From a checkpoint of a small transformer trained on Wikipedia.
Architecture: LayerNorm after each residual sum, learned positions, tied embeddings.
MLP neurons of a small language model. Each row is named by its layer, matrix (up: input weights) and neuron, and shows model dimensions 32-159. Each number is 500 + 50 x the weight over its row's rms, rounded and kept within 0 to 999. Numbers have three digits each.
After each neuron's rows, "fires on" lists the tokens most often at its 100 highest values on Wikipedia text that the model never trained on.

L2.up428:610526487465489523460507514528564490564530520512486532529545477402472471554482494515490567578533506529406453453443519407468441493492498441606493430454566530512594471458509457512507485477446417548508567488571532512517469473482533456489527582472545500477497556311598473473519544471567400435542516510513468561528459504452431581518510532489495391413466493526493514504524541507478531615462
fires on: " English", "que", "val", "ative", "ource"

L7.up241:520568511578447565466504457448532516478395553543551540466559491466535480401473559530418476494497497473526671464482435427446524457483521522566544487480408462424441493490466469503489538491382432410533404481529494553459538495473462495480495519510488569538531432493513536549482515547543561453484427461449471520476497442547579481424582482602505447559485537605555452492595494526582462523468
fires on: "an", "en", "red", "in", "6", "m"

L5.up159:488464557557548575511629480427461386508544503618445475520457495572461393517408575370434457462449517537548426411503547473496506501455530553526535394534556567467522464514544487505550545438479428553463472556455590568507506436514524449489490548473438425497536543505454564479470431472529490587504536489418465507525548492506403538495486451447522583445532411559552599545502513494507531550500
fires on: "are", " who", " she", "ely"

L7.up346:448425677497487447456503530460515543476445474521511524488483489550516509567497465582410442482509589441457516492494497532481455527452548401519479510478551535463430508505456571526367470596480539430515553417463488525462445597490493518420463530551475425501472489528502603517499605436497573457566492401513524517489527574487523448565469451509507596617481457490545399537515531429560425509430
fires on: "}", "T", "at", "h"

L5.up207:543533575408448524529507550509558521502418612449599567448482478529511362528436480503485502498526517495485571403501585427505539433424476545518516498527460443583530472492474456481457525523620520483574404440465612505446584533473550465475513547420459540465594455435521492489534427500438430466429443443461509441470537466528506420424520517423491481510539536506493550522504507468520550542579
fires on: "v", " He", " pr", " he", "m", "gr"

L5.up0:528558509543528578428420375497453569460411571551426449439558449507513496446413467477464518470420550498521567458508547544480603475500427410467489469539489467498518476445505527494457546547485478492469512432510519499488602414601545430480565577578509482534497485450579404504510507470547525503538512456454564528484504568540587549528502491536519487468502530511515421594459460447508571517486
fires on: "ven", " organ", " Flor", "view", " Carol", " Japan"

L5.up391:557521468527453473464552517463466594503526564523479503493504453480515572516558501493547485477478454540416472587480496503496443505590548525601543411560453470449472470412404513534497493463570504540518441556410461569535470529469530447449600522496457573523479528603505419401475525525601444413525427468445468455601492512530468541450588561496580587535517390571616567477550473492512481413486
fires on: " football", " It", " Sp", " end", " sp", " which"

L7.up564:477510449475524477495448566535549530496438461426478507518577551547522449578410551422523484443526444565443535406492429512573532538442491469484545581387502389320472419507487491480429455499562410502550489470446475551498453452569476460538542538567538459558584483454517513481429511539590514546532480528438553494499475458443538527500492523554571520463499503484432521473491462482481501564524
fires on: "ind", "ank", " d", "ing", " to", "ram"

L2.up382:493505433531493482609482553456507492436415529541507539473485559464391572488454463544507558459575561493465551556416522556493507536518457464475470490426620420504629479505499506397499510508480498535489493513544538566448493525494540514432543468625455421456485488524537441437473504580556388458471452464446576435457408397454479460534462515504400590528526500625513564548489504436442497460438
fires on: "d", "ist"

L5.up518:536534531446491509495527476529518556412498470493500512510450369440556521492503413610488556462568480507556462592457473526450528577388495458429534489590475565496508547407543552510517505454525579490515474530498532456545499439507484435475394487447457501444584548585450443445468504422479581448492423586550562562523431493479506566607448495486573460379519461548516451470516495435547404502462
fires on: "ver", "202", " National", "201", " six"

L5.up445:559398498553485481565505631558603475479526575503560494512447551565490495522519594521540522419413488470475526528454525494521414549516477433549479466472470587569510472559479501501497476485519478504501507511451590521392504450452524501509448463524470509441546629407478404493506522402463520503441468501488521524566506466535485464632473421475592490552531528500399567530561539547528497438457
fires on: "k", " fl", "ront", "en", " gr", "fl"

L2.up506:405517481501514534519500444516579507380508574566500510494503425546436455442440534578521528459539445475542631526525511470509455537496565484513465467447494440532550408485552521442377437527561452415518461505421573540489527522514469489435545485421459433579560560523472484515530581547473496465477471485483538512602463451446564429542548461457552540471409520520511462505432511526502531443546
fires on: "ill", "ul", "eng", "ank", "ari"

L5.up522:447462535430536445526494528576468593595469465361507442495580537526500548511449477496445480483503534513509497609485557479458406519472422518509456552443503529564481498560612549502520575563543584502463519528527603525521467506476524544444557594502542557460444439484544479548544525559514529393487609507590459550455489529459408397513464435471530505568557487579573518468546529546427526515409
fires on: "h", "it"

L7.up545:491563459369485595564476414576483490451509437504475498532475467475447494621504516542539506503485490560607464526518501465480589388528539435511581556516571448514401492589561582476543546467598509529417512463493530508546535524514415476505432513520482528528481532507531518467461490521549494509535493457509415487457485500490375442512532520449537527460408441469627542468524530512574514527496
fires on: "l", "b", "r", "."

L7.up152:473510474534517576446427460447577560501473470464477443462435486463503531527550493540538542508543613548566512482493460575511492409546564425401534404590459554426575502526478435572469542454531569468442544493552501465527571597462480556508466484532520606486498541505433545488520424497463478510509493464542463487549461485391466476530627498484567582420597380540546431533452515490553469482470
fires on: "\"", ")", "P", ".", "r", "T"

L7.up375:456419543500572475552506476525489483464460502546528503491467469598562572535555544509490528469423466492537541480586478583479434510447527504484442585450489505453485468509495482565436573529533472479447455523423489532577484585483476489450647555448488490515492480504483491568542549472552449524446495414515516579564526494475476523478490512406451537521443455590584505351467443432415484515487
fires on: "r", "|---|---|---|---", "t", " Ar", " Col"

L2.up526:542556494495464523525418403606460560495594487492545387449496442612476470497558522468465442461430543572476515487429566545427528485469527451483505492416495508571508502481625507467477552524440538487482587440513601504525513546429537552421484485553522422467501622451521536457498567465386461476518547466529493604517490566530498456506555520482606519472505413558582561526477478418500484495503
fires on: " (", "\n\n"

L2.up414:570517434575473493551466435488548580527529528522500550514482472516454487466485505559505507497416471505586496518398486540499464520498510551403450552440550565510585451480475470527477534482364479520530527400512508495471440575458475510388526452422441478560501440473455548535555550531522514473424563517477542582441544404488487546503364495452493525437525512506406533464490485520460460578572
fires on: " ", "0", "ter", "186", "193"

L5.up59:432488446466523558526486525548535447454429448468570482540495496456455454525496518569476483433413630535497588570480522528500487478539457563515526474532456510457549590543357543520533439491462489482473531581523522441499621432541488435537501481508471541480522435488585513482551447497549561495468477550486515488409528512508537479574432524455498560481518483495482546404468554535460366625488
fires on: "ob", "d", "st", "and", "b", "av"

L7.up582:451447505564567514428453427546591384556409491543439456520465446467543439561519583439513521427528485468557613424400456428495425507442496474466547468488521518509555455563526454483501573572514560473571419523422530465485505483516547462548595557456503436369533549508579480528459558497487466552478556476505424498581433467587454523529504487513539473468398488470578584488608465596487485515446
fires on: " at", "i", "en", "he", " and"

L2.up282:519490440440442526574611396506434433532544588501431541519500544426483581475527504505511470601511489486468500561538518519519527501410558520500517446452511493468535535607601482456469561546485439448448441450480492483554364572591562423578480556437492499438453458572435460576489610489573444482442450486513502512437474474507506489543556512536542553546510442532450523463619488472573555512514
fires on: " E", "ie", "ee", "ro", " stru"

L2.up55:531503579445499516473460459474402559555466507556537486419470414534479550473543467425467457557487495580519568467549539595545536534472467466482512521529538533510511609531424581505377521543506580488449460439523546412497530549417478513416404553488526516565456472452591424575453500467615565543529524533436546587472490540483463455571519476535480518539529526437503569602416535513594472524522
fires on: "ers"

L7.up461:492554410565388517511434509561494546480547514413521467575489502561404459456527472356583537487577501571482427500424458535527549509520505528520446484464387422510463415455519430439482487550563502556532528522482538533481537460500560415490479524607594414566518474476515469576521510522491589495573482484439531438491590533491523515476459512421428458524564458436512529533419399566385512445420
fires on: "w", " Sw", "ide"

L2.up85:432478513494463516550494471452473551475466458564491456364477482477370494601515511455447526502504498531443575488469390523429475487529510397424542447469454494494474534449527487512472491437508563545413489508585566451483471505541530514503634463482533533553451544522471463577494366525515478447511398578465434516517444529541532511486512524454458555570504483548491548534469415532557526512584
fires on: "ely", "ating", "ally", "ale", "ately", " as"

L5.up607:438454473514568494568450516476531437525447527527511547500438610470495415571542491531459561556471511458491566497382464480521489552485586452513548576447573492528429497420444457473505420424486502497472470499383600477492450463549500422518563485503492491469472490518568448547517572576570585546580428496563445584525459529422474606420421444550562489553426590437475454539456542462501583418518
fires on: " an", " An", " Ex", " Tur", " Sec", "-d"

L2.up539:484547549620475466470442481416502521481458549542493504440492592524451463368501554476501523546538542416469455475511500456531530493503515487557461460441478473444460471527525460392565524557528449451523442534436455558483623449512436562508620485407517510502514432467531465447582577468488509473549493548563459493478529525522442454516551492525511492590453540468567469540467425490520490390523
fires on: " (", " was"

L2.up81:439491522454445481420491465525516461526520372488494520565454469532538467458484508435498531518552544493495508538468442556512459554532537484593445454559558496456514458459504483602485488523423559591494527522454553541435483512517525453578518523576359466527539548509459487549569481445466498524432493495423571458447445499432451419496484567533448463438536489493560536556501523527568500470584
fires on: "|---|---|---|---", "ular", "ific", "que", "'s", "ial"

L2.up96:383549562528424510575538490525412586477467517492526508514492468502494481541444527520502518576531464606553475574530412411484509517466560492557477484466587525550489506474525494613511424586429502565552589464533562449582432404462500391592489512526527467574487538518425455470499476448564548488397454447380478516415492515417513513475513480476530597456475490447560561542469527515586456498513
fires on: "ood", "ey", "anding", " import", "anded", " over"

L5.up605:506506496446555492537476538434480546444503534447590564364398444520542504494483461536470502486514457569531486489563511489483613563512419516495560456562563434478442621547455457409542502512506453488473485465432448484456644533501486479469531395560439507499485512512498410572413560548565580457533513476535540426429500567467535475540478434509511557479515478514525496518550439516566491460534
fires on: " to", " and", " de", ",", "E"

L5.up156:549449561396477461594539574480492528478577541522519523434513523541494546401529551484485560507391587516579520519491525471501520587474528531450537530493424506459444540485496528439508519469518454452484473489426492480502580493476517512471425440503516617511477543499537452584536585447484539426505521449493513469457475560538495492495458474526514581498495410520729460493448447494540507488495
fires on: ",", " (", " |", ")"

L2.up371:552497493513503474503586505573549460568452558449555475424520538495491507509489483503569482499453494489519466532486552508468460400470524466474569478619446445454501388527544456503447535478454509602495578451515585529634523514455568540515530382459458440522600521526537587427542528491490473523439522524426497495549490526557508376516458481551484415540548494420562495538501512597514477445572
fires on: "av", "ep", "\\", " inv", "ew"

L2.up95:566441593556491386563416477551514489379492461442538453487519482503406512409436489481527462561482524527471516591491549476506507511434543447532465515405529596557461485502496498482478553447346587532549583504496635461512521531491462441526490470462550504514515432483490525443464510473486487385494667513556450483498524524514457516547446500506527547475470481456466580539491549511635538541492
fires on: "ts", "ism", "ics"

L5.up472:374532469380453488519512511480475522430455537529479352529521569560575392533527497571513476467537534505455515538540550477483434598511527473455527433513527516542435494460561505539464417510482582464468512549457519390473575549428418479476440562529504507447461512530551510422517479494583527467442528585570605455443420488483494495525405378557490483580514460526535465537495427459514506504482
fires on: " born", " that", " like", " |", " Lu"

L2.up592:489564487481440573531542513456482512466638598459541511433602452464558463507498477545475545465496446532517495541500444445454506491532485515507466506492590472510526532448572516547471589394513480528431479586490461498538488510483428497472537527618388520406497556429551445549326461466530576561546490559460460509507587544473391571486484444370502474456494469481453500480493516524572510419513
fires on: "ley", " Jack", "ary", "gan", " Sal", " George"

L2.up575:488560403430559562561443427457481494527490539399495468463506517546458458487545578498501452502494447549528578484484453499482497447553453462506466513477498518582589620521472475534489537555598488530583520474377467423486533492534533358485468556558426489511516629516523566494552490498505579561494444491380495425489506540513553533448556544546516562558522520545526598553514544434502505503540
fires on: " November", " oper", " March", " February", " end", " December"

L5.up276:496517499468434460473559396499497461525566430478414528499519532475589524361587469464468552522358500489476520507494486432578526485480587560542489463438413449475453513514418474553562503470509589469478503572572512491597493534553469489489492616452592418510386528458527472433480504474573453512403489527546522464427494418583512469493465549499526403473450491550557567450490561410614502518527
fires on: " Mar", "\n\n", " son", " friend", " character", " do"

L7.up511:488486573494454540557576425569409536456426497523494476495675544489606481477487559536465462481462506516508497527512494502526502424579454486531521436535508473458522499462477482597474578404402479501458486535579545475551531516465490479552461471460458614490438633487494470523452452418455651558585476507529452526537451492483523487458417429567463476538542488475489501514539517521455528494582
fires on: "b", "m", "n", "ed", "ig", "ut"

L2.up541:524470547514476522504459324519367518615516455418487478493514544520535514515474504478506486364502486559518655488516540392557486495450558402576541500465504460510456420460483520504492496387450356476528560493504559541448524517512490447502460488460590531469543479419565450449506525409459556422562560438520478493500532506532637594476529533502525520460536548482565500484483448523474427499565
fires on: " L", " H", "ointed", " German", "osition", "aced"

L5.up231:526455458569525486515513529459448501403490482453591523508475422565471520448525495462548508451612504542483508600418511484532503524524521505429499505514597484490464400432456507582522555450577460558490529447556561519560482436531440433581489535558455460441491525501481383453395553465526582418508404455503489545444485522480520465437502529503536521518439481410389452453520575488536545595437
fires on: "od", "ed", "g", "ord", " D", "mer"

L2.up53:585562465410577442470516527501448475509454548565521461564537486532462443406435540517488484398508475537507588474482472496427462542559497421547493466459463403556481524540488541442452526482450511624403617510400554524466512466526511506575454503437564515468497489544420502524579490472474485495457488488529479608466497564436444519473378498447468542510515466495529604516553414463551538494589
fires on: " pr", " dis", " view", " ass", " att"

L5.up271:574501484467500541480503591467493496466495484499482531512521452580532465448532482433478492331467494522501530410418498507419445486505515419481442580557459512481440601512439520537456564475433521466525518461561510567405460592493483407525583436475436491578552575481418495490527508500563482466503488532505567563478508528569532484472441489436418528543530528480592479507403529539537490551554
fires on: " ", " |", "am", "m"

L7.up416:448506512598484527485454547434459562617440496539567448439538595506490537439374391558471465450546447473447469479589582490534488550535513523490474450486485458501448595481435477535473533553591517485490466485488515541427597575457430543433504519484582537490485599533543536607433588547524436533491478426522463466420512517426527524485492477467608430420502478494469489420490478583466549640492
fires on: " M", " Y", " Sch", " G"

L7.up250:571510535420605531392469550531444652595527488496482629545441533499467457494486539601464447449430525468532483519490459495566467456516472454551463489492491511591472527570497500521517528551438543534554544540495489544472562455467463494433478535466495569462481377493435509521472545451447436499552533503436624452619497459539506503484457554532433502500531430519534482498482562520482469470539
fires on: " p", "m", " of", "oph", "p", "n"

L5.up63:497470523529498499539486503604484563473480493541414524482519545530429550466551534468472495545503477506555512473549413454375505501419524524460592530568430506499447445465532506583504599511581580587353512536533493492516496422405479393557488508496521611490545505542553441388474553436462527497449433521528404529551530498488550425459539509575462461469465525497561525500508441527546539470489
fires on: "ed", " known", "ent", " born", "ible"

L2.up210:558488522410487503551516500556502524601516575557533463480429457545477521515474454419557546540465561554567484560537497529553470415388476439486503500514421537436495576516607526533537372460524493514507502502531463414604572447559567521504455477455478433517493451490509453582507468483470498500448493413497459485453548443520533599413465619495505472520535551558601476495490513524475419535549
fires on: "r", " Division", " Reg", "eneral", " term", " season"

L5.up169:437565543413556537557489472526505432471512523537511506618461423480544474583494520583439464555504514446565480487533561487474563475514590458542509441529469540581456437562489487479502497643481533548381452527547472575498486431513469476551478473426459512521503465577536439440587497456442542448493435539584468478517605495541521435476550501399434476453486415436445513403482479448488496573540
fires on: "le", " de", " age", "ource", "ve", "earch"

L2.up189:534409488512493561512523539458510573445458452517481488451556424541504376433491479440516411479573486493502520577604492462451418568472442463504462531495533522516525514468540527456476551487481392487503512538460480621520541530522435428469513578587519557551596508500430489383536494521506509513518525516531453529506582621451409532437400521499516510412563494538436644541425486538461495536541
fires on: " there", "ism", "ors", "em", "ults", "onom"

L7.up107:547465455412506453535553438473473518442560556523470476468484564584476502452487537487460536569505458528512601449531541540405515385515499461475521456443504448539456468564609460471544535558468468469559505536473502437446429585460523459492528479465565497452553514532430535496499660475480544445487514533496576565536522526540380462459418484530496458502566504501492494491465529563491413479451
fires on: "z", "m", "t", "k", "it", "wn"

L2.up250:521511499535469501495391520432509500444624526493480568398529503444518528529481494611540536657481474491470443465528479526532549485478506403553471602478537420493491513507497481498498488484501430451604486521549524433430543447533518513497514541446559465603495549398502433571622514518507495550523469534567444493422558497533507495588629468478467509545508493470544517487534516504535524449514
fires on: "ory", "es", " is", "ell"

L2.up298:497480481461574520547547458503476559515559545483438468481442471548541591530400449590533502440503473418541528513481426519484536416430480464551426515512602520450400575468520533475494500550485542418502537546465487550425568509448477476425495508388485464494424464513429513567500432504581579431508596525560523480422386553503470614504443521493529492529485474509539437452492430484480405546511
fires on: " |"

L5.up140:535592522568493536546573490534439425502444467411493479506496529539526530578536531614409546451398531435547525449471469552501523419446516433448507512511500463547532519500533481508444486446487487484528434445463414570551473492600476553502456513349508580535421523453468493463519545506627541573490498388439551496459479511479520562487487428492393475501471407542550454488472524492612640474560
fires on: " (", " =\n\n", "out", ".", " bel", "ol"

L2.up534:550497459458435443565470449529521464430472454470499390544564436537486433528571459525481531473528551505482492484507375497568438530513490420484493457537531440499509477491541528434415478576465519471526392378468546576497512540418460521412612499498621544520461441441525433532505493506515570465485468527453551548506520543526493484429413486453523607474545588488414511494519515502563471565457
fires on: "{", " not", " poss", " dis", " fe"

L7.up296:417559525367502500415560557608585520436555600534519417575402560485574387481535477420545501512533542475479478557464511438465518419519497436503453480520545479545486546481546476432501406542529487546443441478497471486544489539516581533462550431585565431507470496530476548507468463582582422464523496468492514478536451571471421494521439495550478568517470512470525493535480464528503467501433
fires on: " as", " every", " much"

L2.up479:557496449465430452571460483489492602445581457482475512546588506488603680455499459581631537409549516465516519499467547523578476483429535549496448502510427506497480544522500549484592554429429459521501596445499484532415530514542509467565515498419438524493402507391511410496414538510484489519545403523472471433440593503501535484517567532496489509427477445577476473482484512500540533454486
fires on: " film", " American", " country", "chitect", " band"

L2.up323:450444473522524484417508470538520591624509525467412540514448458494512417552536450515524478374561509562590604474443606566540464497440406538468481432472421460606506512477538535423462509464467504610506450480499442480497505455516482475550491471410538456579473540475439510445513543505497524484449542474434607558446466421478563467461447569556550529440482504516472555505593425504592526576466
fires on: " on", "ons", "on", " Jun"

L5.up430:487576522628534556554438526434549538523431597536457612408413535519489399590532538551427459430470494510515490543525611457540457541492479542521538473525480456438432464488437498419512513543493500489484552564522455504543578485448416564583496599536572456514503517407468482524462496472506537475458483430542434508467540477526498521401434559475478478542518539436561496495423474462553524527446
fires on: " Mar", " J", " Y", " A", " L", " M"

L5.up216:520529462459434571506498513517478486559415509512505451528522504514558472464518387494494499536497392565441459524605393459503476556562549385549452346526491564516514495563563577428538528450473514386481510528569539442427455467472520457530538471580437543475521435485526576547515460559632549466534520503479415458490463609499481493479574458557458521491443528422505536504459600512508538548531
fires on: " pop", " refer", " include", "ording", " writ", " such"

L2.up33:559571527508514441464519545456653497574540522478560426557428434585467532493487531527469510459443441466429433505520547511441538462528474532450439522476543432460502460463463499512419557461534461570524488521510413460492550483487583458512445482493536548534574531476514419493440473517551517500410495437453384551432447643566488448625499544473549456545559457531523486528495574478473563476500
fires on: "qu", "ge", " design", "ens", "W"

L7.up69:448544455454483566510456426549443452491558548476495573483534483408496466469483485530531455509527455440493450508610559447504469524458526450450482537545476518556465515501552404441556522516600592500475459453463482426505425448504536423522565431541446478564555576496539593464489492515538511424440522488556441471459547403590487381510547577502442544556423547487570451657498464467561464453489
fires on: "ic", "c", "e", "r", "ell", "le"

L7.up474:538491485549432484536565563447507460592473455515574637569481585490526391432453424494482518500483451519538476591553438477519440505548501544486536461599580520382458579389467524486465465489455465449528509555518441552451492538588448486502460505530549509531535554450478587470514413467525471524525426538431569554567531461489441483554510457504538455439584542544491466480468506478381483489407
fires on: " the", " The", " h", "'", "em", " w"

L7.up14:435425481499590524476470503522480492573447525461552465411418617447519446522460578543491491533444517495557393526448506490540571498405512476474511461496513422540509455508459588520574564494474530485546497589374575574576471544459410558526442482540546517519461538475569388536479477571526487453504569493642469440577485474508439433536519538545387519425514464402436482501496535499506547539506
fires on: " the", "on", "uc", "ul", "ou"

L2.up360:404471480471490411468463561555470544507532503441481462503554527448554479593455498533495580496456490455562472588548416546535534416485524569490550485559540491507534426473469420513564607543512532490558487450444553493524463416492471493532560480463505585474430483393483496478503540477434530395488562600473471567376601561475448489469469452514451568527481482574462434517594522489543504513577
fires on: " disc", " ar", " pro", " Ar", " rec", " ra"

L2.up75:542623475444502515504508490509528502444491456498510460525634430554401511459460453544484538610473475531444377528631561479525478540501519457610497460526507540497432409578500458493443420456546438400504474470565526447513470566451597437434495583468512528521477492489527550539577477574522487543456503529494578499423469485505522555466459499565491490425560411446536617486590534510459516517509
fires on: " it", " such", "2", " well", "ic", "6"

L5.up561:537557424526461514548396500487578514512540517517583402507481473424497470475510618510544460416567430599461427552493468491492464526520460479553477624479610462407468450437488454416555516499571511499531599567464596489534426447430460486533461489446484461403508479499455448485407426458489434436514443486428467441470481438483506489457555517532503568500513547419632506464532470507509531423406
fires on: "d", "ond", "W", "D"

L2.up394:401488494544412469487476569517556552518523571487504571443516391543505491501433512454503502418505473492510511463465565475424513525531481451473466583616442536494436557510469557531498538507491517568534454456501542429453575479560514550467539500436531458590489514512425560546531450429445557437482477541510542462442620490547441477479450512404518509424439507571580466526563449461493507550509
fires on: "9", "h", "ach", "ar", "ath", "ison"

L2.up134:541518410436441573510489403522381614408549512435495555517544466562531476547519488477556485574498479525529537523584445492511555556495447508524412543511548433424496531476476597486469548506459425511483549476504449436542578329411490510455529501494437525596480508553465498514475492555469567461496484401549475468437451475410516478428445425474482497504492521450483563506512593550461539507521
fires on: "aw", "arm", "augh", " William", " through", "w"

L2.up40:590439545556504577474408455517551497482481495529577564568502463553583435463533529576459487429485542629432513456484457601506513614459540491585427479539445561453555494506484547470523492377460512532512510558565425586431599513504423429573507525462421512411534499475510511453470525460496459482580547451531399443490470451508563475580477517511516536489517568420487478494484499558581558440523
fires on: "own", " Island", " country", " England", "iet", " India"

L2.up366:480520549510503451542515576493539437501504516563443514529461541397520477552530554513544478411477521480444527601481560428516534480538463501438545469454422405523550482476493529497313475465445542542424445534588535489485421579525422438465512472526411452478562396606522574479499470477549524523511499474544466503570427583501550467419521439547516430497611444534528396469541537522492544535494
fires on: "en", "s", "av", " t", "ne"

L7.up173:449520379512431499438496538505524558489539513475453439508429389516484422469484515571462438512423562530453474614463445478408496511546473576553559564485457625405529428475489496503532507605510403454443478520489538501545466510503384505473519565473625444459570426528460439480532536501550446518568532480454499437507492561514538503601560515515516534474431452457502505491486521465458540497555
fires on: "ist", "inist", " Mar", " Sil"

L2.up528:471488442427426507545500471536395534432409523507542556482474551471504450469546429498475499515606547446550498583467433524463583507596558455442478486507464485483511424520423469544504460514476525549507466604574611426596586442512494510512559432506450506494501560372445535526485597515589530435509526549535547575544566476546474572470486595590556452476484523484635430523507538500499429436551
fires on: " \"", "-", " Ed", "/", "oun", " Super"

L5.up53:487569557456484463469535589551503469488471457502493466439516531444566477612519425525451491488322460460507485481567553452543492512464507520497438532523522527524482560477516565423483522442522441472531494533450520535627402521505583432478635575550463544434459463430524512477445575539433530460482426491404526577476443476497492534482437488537523540487470511440565545509504513540502508492490
fires on: " inter", " un", " Soc", " ind"

L7.up284:507370522473484549541521493609537543547621567521519469517468457484406510572511562572506480510419465553567407494563520462490490536476472461537469544486463484469468506531461399429546509400580485533483443499442507474513459497473470514456487543542520497545528542457566411496574550491451491573536438560536390545496534512582558568531562576455514471470519463513525509489441585570368483547464
fires on: "ed", "er", "|", "red"

L5.up278:459435530494542499458417465529529493455443541452448525445520515511394504550440373466477507468442502581512480549521486508497487482481475468591429533492431540490478504509480623521473546499445479384558477564502367463486460485458545500546536455514516574351412488586516546497535454466512449467570482487539547470503540477563435508560574408446511470538458488459628507615475474507527498458539
fires on: "ard", "val", "ic", "z"

L5.up476:457499480446493398555567467500527475402509514485577527544477525427568518448340524525493554453513559600457486551487549450506468513458547441444541507452531531471512474410465546498480547488415454510516596524510485517497425521580574506582469551569471549535489449466478467477452411483523539465433505556497531521584576512457388417517506546547576527423541516405614511454535519489461453523524
fires on: "ath", "al", "-b", "and", "'", "F"

L2.up400:454465464534530468565456479506542424601471507518425478423531472487466495585536536557485546513503536495454537488574468578394432453547494489498418488514540555490508497566533498399573591475477443453426517608524470441522646546510526498557493549469608434479508535583450448521408508416548514478427464548462478569447634436545502457522468485549435444487397408477501501500527473457481489442504
fires on: "io", " city", "ia", " Val", " Street", "26"

L2.up547:400426503469458507443509527564525534547652477550509507448411511583528502448492517485526453602454569487456463523537533558543587570478549474526521472556529495547497412597431466489518480505534394530435447528546479483456554565517477466477375440406521431504553496548459601548588499569477393536474383574515496475477482431548473474589512462475487485549397480462575542510466526498448519551519
fires on: " s", " had", "==\n", " cap", " Mad"

L5.up51:568512562490410468472465477496463541484493452535459572380412444486464513552496533543485569481479463533467578526528477558573461473472505430462428389579503502559430506432559451394409488479555488488510513563505449563525537480477483465509535451376448485475446498463470573529402561534456497530577515531472565514450462631411518546493464613564528533544445508495591474535537510537504461465528
fires on: "\"", "od", "ic", "ast", "\",", "ot"

L2.up244:502441440519462457547521541459398480600385496458537496470462468481506529475537538582498527477465421478604457518518523512517515435570532544460477491516428467507576542587515444489416501503511488581492442455434560497535358527545583443551558485531441489528471384495514480439488571578544461439506582499517476449507483453505538467422500428480472456483534482479518615510442474579547553527509
fires on: "U", " also", " most", "unn", " there"

L2.up51:513473449456565516521462492475457479511499513441434497496457494487432421528457544609452482542475459554619506509515501417503528519473534459664562462491567480450449521463507571565561487506487502463554494623486564426476434477594473477498560592515512438438495521567524433428493448534559574511552503436474445519476544617553483495592492429517508491443455421458490432463485500496514544566492
fires on: " role", " com", " mov", " number", " series"

L7.up320:542461524539525489532565532549399531525583516447469397521466498523560407459530474449450464566567492481453556441573535539441447513513481558515490462452581632550556490498479543538405453488477579552527475553517489493519506541431455521538549568450452434561478459535508503454508536402584413472522361529388523502546505520471480583647439512508564513376498508456477475504506478520538478478426
fires on: " un", "s", " Un", "ces", "ers", "ootball"